Weights of a small GPT-style language model, trained from scratch on English Wikipedia.
Size: 17 layers, width 160, 2 heads of 64, MLP 448 SwiGLU, vocabulary 32768, 15.6M parameters.
Architecture: RMSNorm before each block, biases.
Training: a variant of Muon for these matrices, 200M tokens, 6101 steps.
MLP neurons of a small language model. Each row is named by its layer, matrix (gate and up: input weights) and neuron, and shows model dimensions 0-159. Each number is 128 + 24 x the weight over its row's rms, rounded and kept within 0 to 255. Numbers have three digits each. A neuron's up and down rows have the sign that makes its largest values positive.
A block is one neuron, or neurons of one layer that tend to fire together. Before each block is what it responds to, as a language model described it from the Wikipedia text at the highest values.

Responds to: Prefix / word-start fragments
L6.gate92:148104092146100161125162138147137111112166122130122116157148122109165126100133141111161143137183136132121080099104093108148133092106104146144155100094121101089137168112119103114139095166091133128148106121155171119174109101135097119105101098090086142136109116139092121100090105166120108151148148103101090155158143119122132148135152123159171141130123123143142151141095126175129161083136110145080091125159144130166127141122122134137140124149172119102119166111155103154131118105100102
L6.up92:125129165128121157144138089105175082132176160115129114131094157104121109116116095103139120116175080150113156140156147100117132203129110132116151140139115120083097095082097111157112124167109159147135158100135103142150098134145142125139068126116076125158129148115111126091126101126126143128117136107125106122091173104160119123146141123118157109147116087106134116104162149156106157107183089144131161128109118159132074143143129110153125126142132134126130142097112151115107113139136090
L6.gate116:111160155110132144104109118148125129118107103111139069119109117122156095141100148119085182113132090100118112097113117142095147093122096139152136099122101123147114094117127134126142136126149168099144172131137137139143116148098164151118166145160109127099140126111128134111165116117146113138122100120175127183116156162117124116093097169129140158117129140167124077093123111093117114148146121133125124135142131139139126215124146142133143143119117188130112105175102165165105109071102140
L6.up116:181122138108127096127109136207148106094103094141140142118136135136094140126137116141122146115143089115093091113134067115096167086115099127158144076119120149117091129084153145116136128160154145152130107136093111145146095141110172152132112090147122075150115160133127122123131137098124129144133115142191124127115142154108122148125151120169125141105112128150137101118124084123162108153165154111077143121124102133126109159132136141162101149128110134134095115151093160119153098076143145
L6.gate142:115148095129123136141123122169141109118132148170115128160182126097146148109136144143169116155116169104107120102110114163135096100111127052092123125108105111125111096100165172107167112129138163135134107123170111126112169124140138150089110124107073136133095142110110098104122183124097102125177111124138147130171154113144138148119140150128157134130127160124129171146157129159153141100097089143123077121103156129131129160083086148084126138126127109166122141132147141137100133129148143
L6.up142:116137146137168126114091136148100095110136106180158149115076143108125126107120116120116127101120082126148101138102108149092125137123133160133105160168096118119122125145129168116179137140140142124120112146124118130108150140130169125141109170099119136171160122146101108121085119099141090117149161145170103149131147085154162112103174131145122163139139128133117126143168091118115126121157130172169084137173124132110124145112154113106146149117148111110071065137148113112139095117114188
L6.gate189:111115118130109158145095164139069125139131141140117102116121135155152113090125124152106145094134109114178137087124139133107140160103112126141145125124127090137086108131168153151146082124117122113145083096159115141159177146164104100121139103151162141111096166135144138097100154166103103120134128120167127128097134116156119157136161131109117143134137142142147139125118135118118132141099122191109123132156083165157124206138144115135103219150147134144095127129116153116143139149131115
L6.up189:122146095134105122155105122120114113145118136144115064108101131082132102073126134177148143152147144128157097099129116148130140126134111134115146163177137109131104182091136135118168125138143126106131094091159120125137101158094114113156123135141140109119091125115122108113099123165096108147127135130167151101127129088141107146153138120165139145108118135175121165069114150149110105122100112141095114136104072133147098176115087138118096143159142137152100080133102149123097113093087108
L6.gate233:133166179111133146181130172105139126174123093089139132122171114202132127126148125170102107091126082129167136146111119115138126096140111111117135085141116148175146155110132149098125176137162123115149088120110128173120148170148133184147117117119157111136114155093146117132165132123124143130133097138160123101174139150147109144144137126121091107131144149122145124132091170111157116141134119116142143117099117140107138147141095116134089143114105134140141144161157114149158141071119170
L6.up233:122138109112133117172110146148108118142160136139081089119133104127158127129144158176118133107129106093119148088099125063136097100127116138115095099156133147097135098133167125108144143142147124137109115127138130096109111088126177166133111102137133101116128131098154114107105148140109128129114132139117185114150077154144080147115114165103092153112097123169143120111109147099178118120142133139170150098068078149141184170149154138129123112090125130107144107131150137139099142115120158
L6.gate257:170154124152102139161147111124108161139136139126115095123146166177150104133127134134117102136159130147146127113087110129102127124170134131111151152110125139150124120147121158153107181129116168137094124138155092120148140093102107119163111126136146153106096181120124135130192097131131122116123130109083091117127156108158167158136161167134088156137149128110144093181124127112138152124091128112102153180128158175188130124080117115127121119146106127143114114143100085114184122138141141
L6.up257:171157110134103121125115139144161103136111123171133106085169111138114114126160142110116147149168139148127121154132133098138129125118110101125188130128112100151130129101086107147115154145128117124130171090149117169148110131131113128164133113132135108179125153126125149145126108079097121113075147155135101076129106101175132088128130124107119134135090097114136101114130151106111156097086164129098139112127098133129115122113115121189071103161103102092097118113126145141175102153182143
L6.gate400:117149094093132078154162145135103056120120163135121063127115148076186108124131111158139157124111082067160109109135162121123126091051151110111145127150153132123105133153142106090157139166120118155126120142115114125090149113119122146107093128138135165120110145149126129143145144149080127091136130143156108124154140118167087130136124161126134150148093098166153152117125137146142151087123133126109102141140124131129133100127146123110128134146130140147150137147109092155123148164129169
L6.up400:155162114109149116179099153155137144118150080142154110105160106132117056135112182126119141126121178167103140160144123164122118120185079130137102116107082130151099121140140148153151112120116155097138103122140129131104120148132133113123119115142117115146097115137093143091140131111095095109137109110142132155177110139103161101095101142092147117090129094135133151148119145097129082142108100158143136124132082120151123146091173147081101123113115122154157131171137130109112109102138152
L6.gate411:121139147178134131161106156138127089153157072146125129126097134145178137094130133135112131138132127148142148123152111172144119102147149106097154115135161119132142114112123132054128138148120140129144173134141126114131115143171142141112134132171141105133104159131157149120146052125119127118117141138130119146115133128156063132151107093144109135125134085115106124133097173146121109143108081202169137096116141111104124075130109072160113114126123109110170138118103099154131131097124146
L6.up411:115154122102107138188173187116117084138130075119126153142112140120173127123138115106123153113151130144176139106166130141167139108147139116101125147124154141117145132087139088095149129189123102140206168110118162141139109150138148154117101104129142125160125134136126092138178089158115118129113120157143160170126131142135139129168100152138077146126139114183127118106133141155147117099125095151162131119110158133098155112110133128139129134154157143122132172115096135155111113108117125

Responds to: Numeric data separators
L14.gate249:146187101110153082080140102117131129135107158149121154165086123132161144126144126167170121106105114136155125162146137097123077143103119151129187124147111135145113144123088115144136116136163106124102121111169152127113093142144105134134102151126146088126135111092151132156136106164157165130168097161139136122084114086142111139096077121104114121157132128091150140129159118129130187133124119129149138101169124152148131152115138093096161139092106107137106177154105120139124140113160152
L14.up249:104099131128092079143174138069122118150129156104111140143101092154127091134142110094100146153107165139141126121134189114144129133138186137160114126127086179148102119145106118107133132086119143121102102096162114105144102158129135134130092147131099124126174145092194161148122146128158121160167122103150099122096154090143144103131102126130112095142123127123163113132127112129143143163114177149148122100145113119104114139147097114077112129140122132091122122131118105116126126082102167

Responds to: Infobox field labels
L7.gate105:134130143161128137105109132075103128121149121145174133121101123122141144133135124091150139129103129113139090117145111123162065144171138140091110127110140118089099133138117160140103117156113132118110125078134140098069146134139120092120095122107141125156107133143168100186125102144125165127168124150112132080137132122159115128137108119151117113160160112152097089149114137136139180108119201104141085110129132126153129133108107115150150102163116097124109092114109085089116177135145168
L7.up105:099105115089139144125105120139099141106130127153124072118108124110142157115106112129159135138137163138135102148106103125101099101112110145177111106131062127131078129157098101121138081146140096137163092140134084125079106127116108076129082168114131122146139148133127114111097123114107141152138137166106128076113106138128131163165108107101138123153124196148120141098108121124139171113148113152140146105139136115158146129076114157113130163142077095104131122141156156139119151105102151
L7.gate194:138110117164134107087119165108145099147106115160151111090140111106106134127094140108180071152073142161102124151116139139134134158087150124126150165139102185128087127161088172136107143135149127150150158116124164127140081118116100100129110120120145099104129155152099131136125142105137147152123135112095118121105123147141114134137142132121083082145087159143130145168120136124109132114154148085136169167130163136105076099128128187092130145133107113158108135134148119155156106130104147
L7.up194:111122130100102100137152170126152094178139132120130129106122121123127080148142104144137148160120117136157119104119147110076138119108140136143136150131137121141111159138140113129144078140137113121091120104114146119175106139135098080123109141120134140103134147163150152112076157093090176135085160101129119135109096128127070118115109123165057117123089161116145148134104116144119157124133139182101191097116116162165106112161102135108143135151136167127085121148135133093121097106134124
L7.gate226:149121140087116126163113157118160117098126156172107115106132124078103126111095106126149115114107149086113096110117157196151099123103143059097156100117114146110122141152181148124141136141147139167123124159135134122128138138104137111129102122131158130152139146111126122100109123170108126159150131134119150084112180102130118162065135120128138145127084157123136144117126192123156124164132152139171124135127157132134072167102136087143128103149129107160104137117153175132135128108133137
L7.up226:115204125146128116140110086153145097131121111159149110115147131132137120130083148131088135143127103117146109088101147108095095146100128121136158133140136157107154116145138145153135128147135116121127101090114116112122120120126122135149087122109164149185122175115152133162102137156102109147149116096100131083154096101179142135119091127091146151119151132103142126117112118113102139073129147098118143130114124156159095161130066102130117122135186091139145092140083133135084075144103131
L7.gate243:139105142135090109140117134131139104105152118129131090122100096117151170168107133104114152111152155083094095074085124140126060145115132110101109106130125140097119124139113183076119118140146116090151108135115127147111135115120167130111112109072110127124113143154148097091131148081121125129161117107096162120160132105165121145133110091131121088156117116151086149121087138130140172094133141137136141084073131153135117130152139144118144139119120094155128170159149161153127158106112156
L7.up243:116104125136129156123109090162132108112114102105113105154113053097120122067100129132139108139171143109112096170117123152142093069102103124126119098154109147141109154142130157111149138125168156110129110136111087125110140103131114125177125129145117130155143146153138123082128138131129080136145120086081138114145154133146126116137112143077125117149136156130112189120160152134124127126105146138101095158130126100137120113122132139148119129099175082127179125160141166119053126129112113
L7.gate273:110155097119116178138096132139157172155118143166137108126134125073124128113159145106166144117125166118123148138118097178100156101134137106133155111142102169145147121121142161094103127109167147107135122125101122116134100113133119136118092094127087125146115093111124144097108141097155150165168191164117123135163128121156119111128126161106066126161113149118155162133130111091128123173144197117158109140167156143089104114112116125073143104119129150113109151166137116134135124139127126
L7.up273:129130140106098145080071147174160141109121135110122158102130160138106152127130128116141109129096162124110162133073145122160138105129122111115114111119154117085134130134052146119155138093170133174117155145116093127124107099130149086129083103144112164149104146136093112122115126109123140140097122132140159153118118107145124133165106166106134141145124139144149142155142178060077147131122108112156126098158081120128159104135116118149101119137130128086137141127103131137159122074127167
L7.gate341:147118096174125129120149122127119088125146161173128191121147123151089111141145107108153117121131156104101177135094130108117102120141161104146078116125084169074145131166133108084092076132123098140133108144126154112125093112140126157120100124119182148136112162141200120132139111120126107122086150119108099126119144114136116134124129112101184156158130130126141125125136181127131118139121118164130159138127101145163143142192117119135137148108141125102142112088107112157113148141110148
L7.up341:131138092093144130103094125131093135107141135145130191090134144127138110130139095081141171111102148132080110128161105114120092166117120141132126079117138106103112132114114160088092113151152107145096096091122117120125102141108092105100129185113128153164124123142124119139091128103205142120113153097119098117103123108149150122141108163099133150132190130100145132122122154106129159117108127164159134133178100131111130101119104098140123097154148130160127095116165118102128154127166136
L7.gate394:132110155104089159138136135129186093114152140140098103125117127110153095089139151130147127166115128103115126131122120147144079153109116145169122097119128102159132179154122181093120085118138164137084122098089179129109134138133075110133092132117129128158118113105149142080114121125154115141115126115134056150134161107139133197123130111122114149153117126149144136147127168117080114135144105163131133118146133096084107102120117151116120167129156149129104162149137138135091150147151149
L7.up394:115082159118094122097089124126193112180146152109147144130118104102149094128144130153091142122110152106062167120087097144144099116123154138129152145102161115141137140150109157104123088109120163129094132162146169070102141151179108131153117142107110164146076120129161088102095113089122160138143154121141144123113109119125124187152129115118116119097113122139116127148140129148096125135137113136166146159118144127086099124139122166126118148099131133111102142118145138139085114132105151
L7.gate438:141123130133124154144124145116125175106135138137137132113117130113103150132114177124125080108128141117139131129140148122122133139132114169166119163096098114140102170146128090144135107165118139148146103138098077132129144100137120118174141119120119122092098108085116105101172112144151154150113117153079128120094118125115156159132128082112119163180101148181106153093123154161102156130078107107103135146135147160098144126147099157134111158138123065117108109108117174088116133158076091
L7.up438:135114158126118182074114157107113164129153112113176145129141135114118119113110114127170092140114147124098103111096142123121145114099109161092150111147133130119134129106119133126120123133117156115082127113114128160101131178146156110137115136183107120171139117137161124099098102126115100144132148119116174129115192106092130142129127150152109120105103120074130143143129113118111148092164097119148120153157129145108143114105094088162158133210165145181107135159120152114109145145146091

Responds to: Word-initial fragment after punctuation
L7.gate16:152117113132143103133116092156083125115123155132110117172091098110176177115135127091131162145117132145131168091118147123126119122121114125149133125117095105114086139161131116084117112148142087097110081093084113133119138149113123105143151137132183090108102125130087143129130116127131140123099095148162130130113122113080125159102153110145168116154096136100101144162105183141146115094140095109116132107168109132090145135129132133157116148155115129091120173123165143086136156127100072
L7.up16:103166111145154094134137133152176114093119128173072105110097086087173159149148135110104126174164157149163152108123141101103149107152111151136126131116066069139084138150134128129116110150161131112153124111118097112092120126121192127137123118112143142085094122112151140126153152152149124122138064135120083139109109107165121123119159113115075105145104142085137158125097130094121157115136148106136139120155121127144140145146111168098111124124140140123156131134135135156142105116125125
L7.gate27:134133134141113107151097088124129107147111162143123096131120126107179162107155102114090123105156162156108147118139112130149110144123122120099137161142099123119133142107168103130129115120136068122112163064124151116114164109101106130161101151145133156106107123135123101115184150154106099121083124135115107145106145120113123139144147118130129158115101137112095149154128141146091107139111116152105090159148109083158140090125053154125148149143153117103151158167098181105073142127144143
L7.up27:126105127138131089122108124135124189130118137120122118099144107138141082121152092121138073110138119112137129126124117096071151116109110140110115108109117137149156129135102126138148101085126120106100093154123155126094106180073109132154167137117163140078121097120146126132137139077104075142137120109171167090116109131131067096140109149116118126124151101109134126085091093120117104113153153142138124149137168071106145126113141141111114150136098156094123123100131120124176149153140091
L7.gate29:124133112130140169126099123130147107151154126087106129146136083071135128124144089123124104127159106170118137104102126136149139125088139145139136158120119118171155165140131102109159153111114085152148113144144105097157150113147096141147157114094119126112142103059108119106143149146110163143118125110144139130138174135104082197103156134170130157122153129132122131103077120118119091127122119153121088147140141144107113120130114150135133132112107102090091110166103178176170135079138122
L7.up29:150110128144102121104110121147146172161116129093104171129083130093113149127118121188120115134141141100116143155076108130138116127155111152153113123122143153135109068163134121121144103138091187144151132113098113145071133118147086094116132148114124139155116144122110112096122137119168087139108112128129119111114152133121159176112134150129133122113112160089114110150066176145119147111117114130149111132163173127109106167121193149155131120114132135131096114159071170128119106139115122
L7.gate61:105176142084115157121132171104072101160153122154121138122141120111148133162130124092121140127121108098128097142117163165109180125100143107133139139146126120125108114115110123083145166168109123090142115151120143130113172147104138109118109112099121110100102092101097212163112098097146154127115168163119120120118142090151115110132131159171132099109121118136162132104127130104116133113089167120124168122116129126121164165131078163101119141135095125081124148153126144152135097125098119
L7.up61:099139092158132115101123142122124116087124118116126081168108129075140099129119143121099138120147144126114143032092125110120140121120186084106119107161119168115169128128110093157132124130138129151159103113083150122168141123155134160134119124128139132140125146107121146101175131153114160138087129082104115136120123070098084138139098106146135159086108100135099148133103139146089111130138117151126144172111151153151093155144110136087147099130149151122146118099130140104110134153148122
L7.gate118:153127083114147134080086169112132099093105130127095085100154086080127119115113109114126119107119155138137128094139090108090156120118085114133114119124149119141147149119146124113141131149151122172166142148107138131115146111148144163139152136128152129159127114158155189106173096152112126187145106128138124121066161155093125098137125125128121132155099144144106132151095150139104187123104082116088135164140108118133122183138100136101141097125114144090123128135115094130120109101136109
L7.up118:128113167154112103122138127128138137125150091121142155094125149121112127113120115121114068138131134099126126116150108151066155101115091131122117128127123085086157130163088115151160122113105111136151128140102092118122140067096120134129131142125152134158113092147123129135135118087129099098071119143080115069074126153102142154113129185135141150118129147108155146162131147112173087117062154162096138151146143123118109128127125149081113149139113156113116153151150163163111128133120126
L7.gate267:114109148066108142182095121149102147128126109110109109076125129131139122144186139095162120158156149139132150127127135139142128138151125186123136112145109160139113125128108146123156171126120155110199125145098123105131090113147111101121117138152184121151139133137115133128109161111126194151073111116113097108146153130111114130148137129116134188125136142165150116151100097149116105150090158141109149082128130144109156142125115180108122145117112130187142171137107140118113108123115156
L7.up267:109076170165130095119111125121129083146119142139116115143100119132178117134080103123089103123077129104169126116130143122149096129133112131145156166120117119118124163122092121145107156122129107091090124115114113135098147127134148109155108136137106130157092073109109140097138076142154126126166127119129089148158118145161118128124158096126135202131158117094174105082152114126135129128112141111156132129151117100150120164129139094180161110156113156132107086142127156133106135142149078
L7.gate289:168125108116125153128107194153121110118121132116125157134111095093132173106173158119121129100126148102116142118121119116096111165094119069105124119181099132128113129147155131159118129125115072087177144142143141152125134121088109111143147115138167131094151139142131147138114111089105070110096122143151096143140136120134133161140136101134119132106108130173118136131087181112157125120107096130114091141099146118120119164122105179123135143115087151130134178160104144133106105099135074
L7.up289:131097113110125072108104146126101113106111111155124136128095124118162144127124127123125108163135148121147119093140096158136127126147127154121140098150158113099125144104154156124135150157123090132149116122094149165177170147077123118180130120123139157117087128141155125108102155127107150127144167100165124148103139093165131131118132136169108153155095100152099156151107127085153129127111132112073072144130124135131096135096104171123112141158145135092126123139113194125057151159136142
L7.gate361:147152158142145120117127125116121139132126151121110095139089151031132122117164112137134129146113136118114149088140130143122120116103113100121118117159125118158136141140159148165123095156122128141120137133092091126109162131122126150102112153102139179143111170141099130113111142096115060143133107145134085137131144110142143172149092141122139136100115121116147141140136135114082087137075132169114127169159149125090114157111095149136145187160072108139119144126115167141087127157125082
L7.up361:111139159124134112147124142128129104159115118095111100115125123100161124162111150146129140111165124097115124142083158129158168181124102157116146144139123113162139086142129098111048132116165105107132126133179071127087141129106148163120117112080157101130129173106102171142140123099123113160096110166120134125134118128162113089117119151156126117111111106115145128116169125117123126106097125156135160116088124096135130144134143176169121186136129148118127122170146134136103083113099102

Responds to: Coordinate symbols, mid-phrase tokens
L6.gate15:132168131095143130114158136133094123107133149138113100139104158092153115091128099133115111124075123153149111125106123134126137083104152144118133116124158092170112132133119111141092138148172108125080134100105132156121147138184092100160111130109106136168140095124127160114093117121188102158156102160129114134115188119116158120096159100133147129101112120090137140061160136143129121165093133091123127156139117081114097142126093130135083111162147099127118116129095136126106140110131086
L6.up15:106140110099109149162147106132161090112095129118106103170080177134119117102142115136149084161163140157131079128111116133123194077137111153082152120145129121137126110140131148104128158107132184105137087099131131124111168130138134139141167097123100156116096130116122114137081164154159118157193155155129098128124172112112126146145119169100120105148144134155151129130121134141107140095101125087127123162106129088124149124119150129109090111099093108141125128164132110157111135115149144
L6.gate50:154100093132077121113147144111118110122105099138122118150142131142085115154139097142115106079105125123113139094101137176154106096139115114130120115112152189109170109176100147106126134145128148111106152141143133097134104113129146160107163150142124151156150141102131128159102131143136111106135159132134118147106143161122098132137055102153083113132144164145111146130106113095118141138143143104147139129154088114132162070087181123088145097105114063134115122148138096115154120148134169
L6.up50:139115132118113072092143124096157154134143127103151153117155177157115116109155117125127121100139115106141146133130103096081141138162122167128143078136128124162114106154111162142105142128137136124103110121142161124143162142135132123111137150167148110158084124108149102194116149155133141105144154112167125101117115167104144112119097114101084132126092152109125101143119108105128126113112106136099154159156061112064108113078131139134137114104093166076147108136165096101127119139156131
L6.gate65:096122122112121097109116112180121108146155126118134128126109142091140155119156135148118129114119131110179100101106126124163113139143145121092104123139128127138100144164115168109174111104139095097152149112107150116115154126113109126146139115120097102146088137116170110125099150110150131136198158128128157193169148156123116155107102110133126112163152136142163127190124126094178120117114131096156141106104134079123083134124120122105158154118120108187137153107074122145100165104148140
L6.up65:151114145136112110112132119156129140093107136134111124132116090171155114163122093087129139173122139135095100173115145151124112130145107099133122168149095118095114125117124139115113077110107144171138134131152164173131139123124142111167086132109101155143140135139145085112085066108131109080108118144112124107140131108139141156103106116109147161075096168129106096078086123081084098154136154111174148107128143090074123132136136126134113139089158117138130164131133145147113132135115139
L6.gate89:165128135147112138126121138119164116143148117115113117101064107104166111129117110101134136103155133143135153138161131120158113085108171108136105091107124154129073163171212135117154120110113109110150133117156160117106174105102160114129161112160143134081099135135152129129128125128134132144111116154120146153146112156137136141085122130143078137115174119180120125056146090139135101154134112172142101150142098137144112122108134100110112150134091146123167117102118102106116164113127127
L6.up89:118156129148105109180126166090116143143115128112121119121109150108165126121125103149119118116156099121141100142143129095096106119140147092142123172134161129077166138129102121086106118125112158092152122117116150085086112122146128103124108114124152128108107129112096119115133175168125146118107132195121177122117108106186121185146099196129132164121123141111150117133131132138125147132122139146132123114145097140144121152149096095079142108098119132106121160141085124170155178160115161
L6.gate122:152125149120104111132154115083079143136136139106136122175136138061145082091104091168115123131121092111102109121106140160127111163130087141110153162115146095108108126094113155137145118170147128114103127126127148123145100112147111123134108148156150102134143163061134111165126076141161084134136102119182099127119152175112121113103106130123131131130134112140162134140073138157160104100132146166127171125108116090115153156115144131121141114169128149149096098156116122142115117138131168
L6.up122:138157133119088094129128142112085124117104109145148125107125136108104096104126095132091129137144103136114127143117121139159091161176117167126145083144096126127126159126157081111134093150093142136163144135191140134152113133121155105140126132145185138113124105145113113067196096094186104156117159153129120128142155138084089058096123098119116124103138118128127092111140120168157134112137143148136152107099111130127128121149132136115147083101119128161115149135139140148139135107166137
L6.gate341:137115099118129131141121085121126115103141119155101084143148097091124106066179119101165150169144105092102085139147154154151132120135115096151139175132115119121099127124075097119118124131098123093109150148100139131169126144103107102102118127132132133146125091126161131148145116110148106127131136139149135077144137167095177156112127124142140129131097167147154162110128132143155075125124118130156108165129136135121118176105071080133134187108088137142106104139114116148150158130127093
L6.up341:133136110143162130107122145114133146158180163129127112153138111134103153117153123115126122121167117163093061147114130162131110137127158143130135111118136113116150149143095124107161158101175171143132154142165119126165148151102076108124132137174140087157099131116143157158103140117137126134096106117098131093126132147111103143122129115143128122156102118106176102094101114143160103110119154134159132210136172104099115155119138123128215135147116130143092111115120102115147120141160102
L6.gate388:160138098101143105123111139121134137108121117126163117135144066104157136122117107057178119117150118129068173171130166156121079145112162151125159122108144156184161101137123118103162147100083173130146161110110145110074099112141152159130098146129156132107127099136158121120126134155156156092105117114131163093152134129116123140141154116106098138112172132096125099083135127124146125116096153099112118146136117125120122091097130128160118096105108136144141143142122119149139140101103158
L6.up388:162118129130170112117108130122129156131123147126114105129141121123161109120145117107138081087131136084158123141121133113127119104127153118120147125142145164183105114107134088111109150065106119116134109109145097136117131150135107099139107168160125140160166114062086098141125111121138120130155128137110128093135114118117156092089140102089133171110107127098139132139110163127139101140079113082107123098120059096106164091097100130144077110145118168130113152161109116141130121134093173
L6.gate441:123109149132130117158105117140178118144113090130124122100111106131154113124128143114133121111156178108128088072121081113137159143133163092107094116136070131125116139134112177155093111116116077123121135143121114103160136113095150113164139071163106114121166147164102137132095108111102123100133130137142139112161124182137125115111093139126158154148127096141142112082102111127141181157150138096121157125087145110161155136172123115105097115073166163136148119133104146105125127126129142
L6.up441:118176128103174107107142121118154104171125133120185110130136095156157098116120173128091123131110122205118095133097087143139075129103137145145160132169098126108141125150141103125129089154101093123141076138128142113167087084116166152169120109146123094141143119125126132138104097139080113155133112118142113110093127159125123104157112118114157158127107121140150133119088129135141122102137133121109174116153137131117182126181092145111125121138123126142127124093125124152120121134091167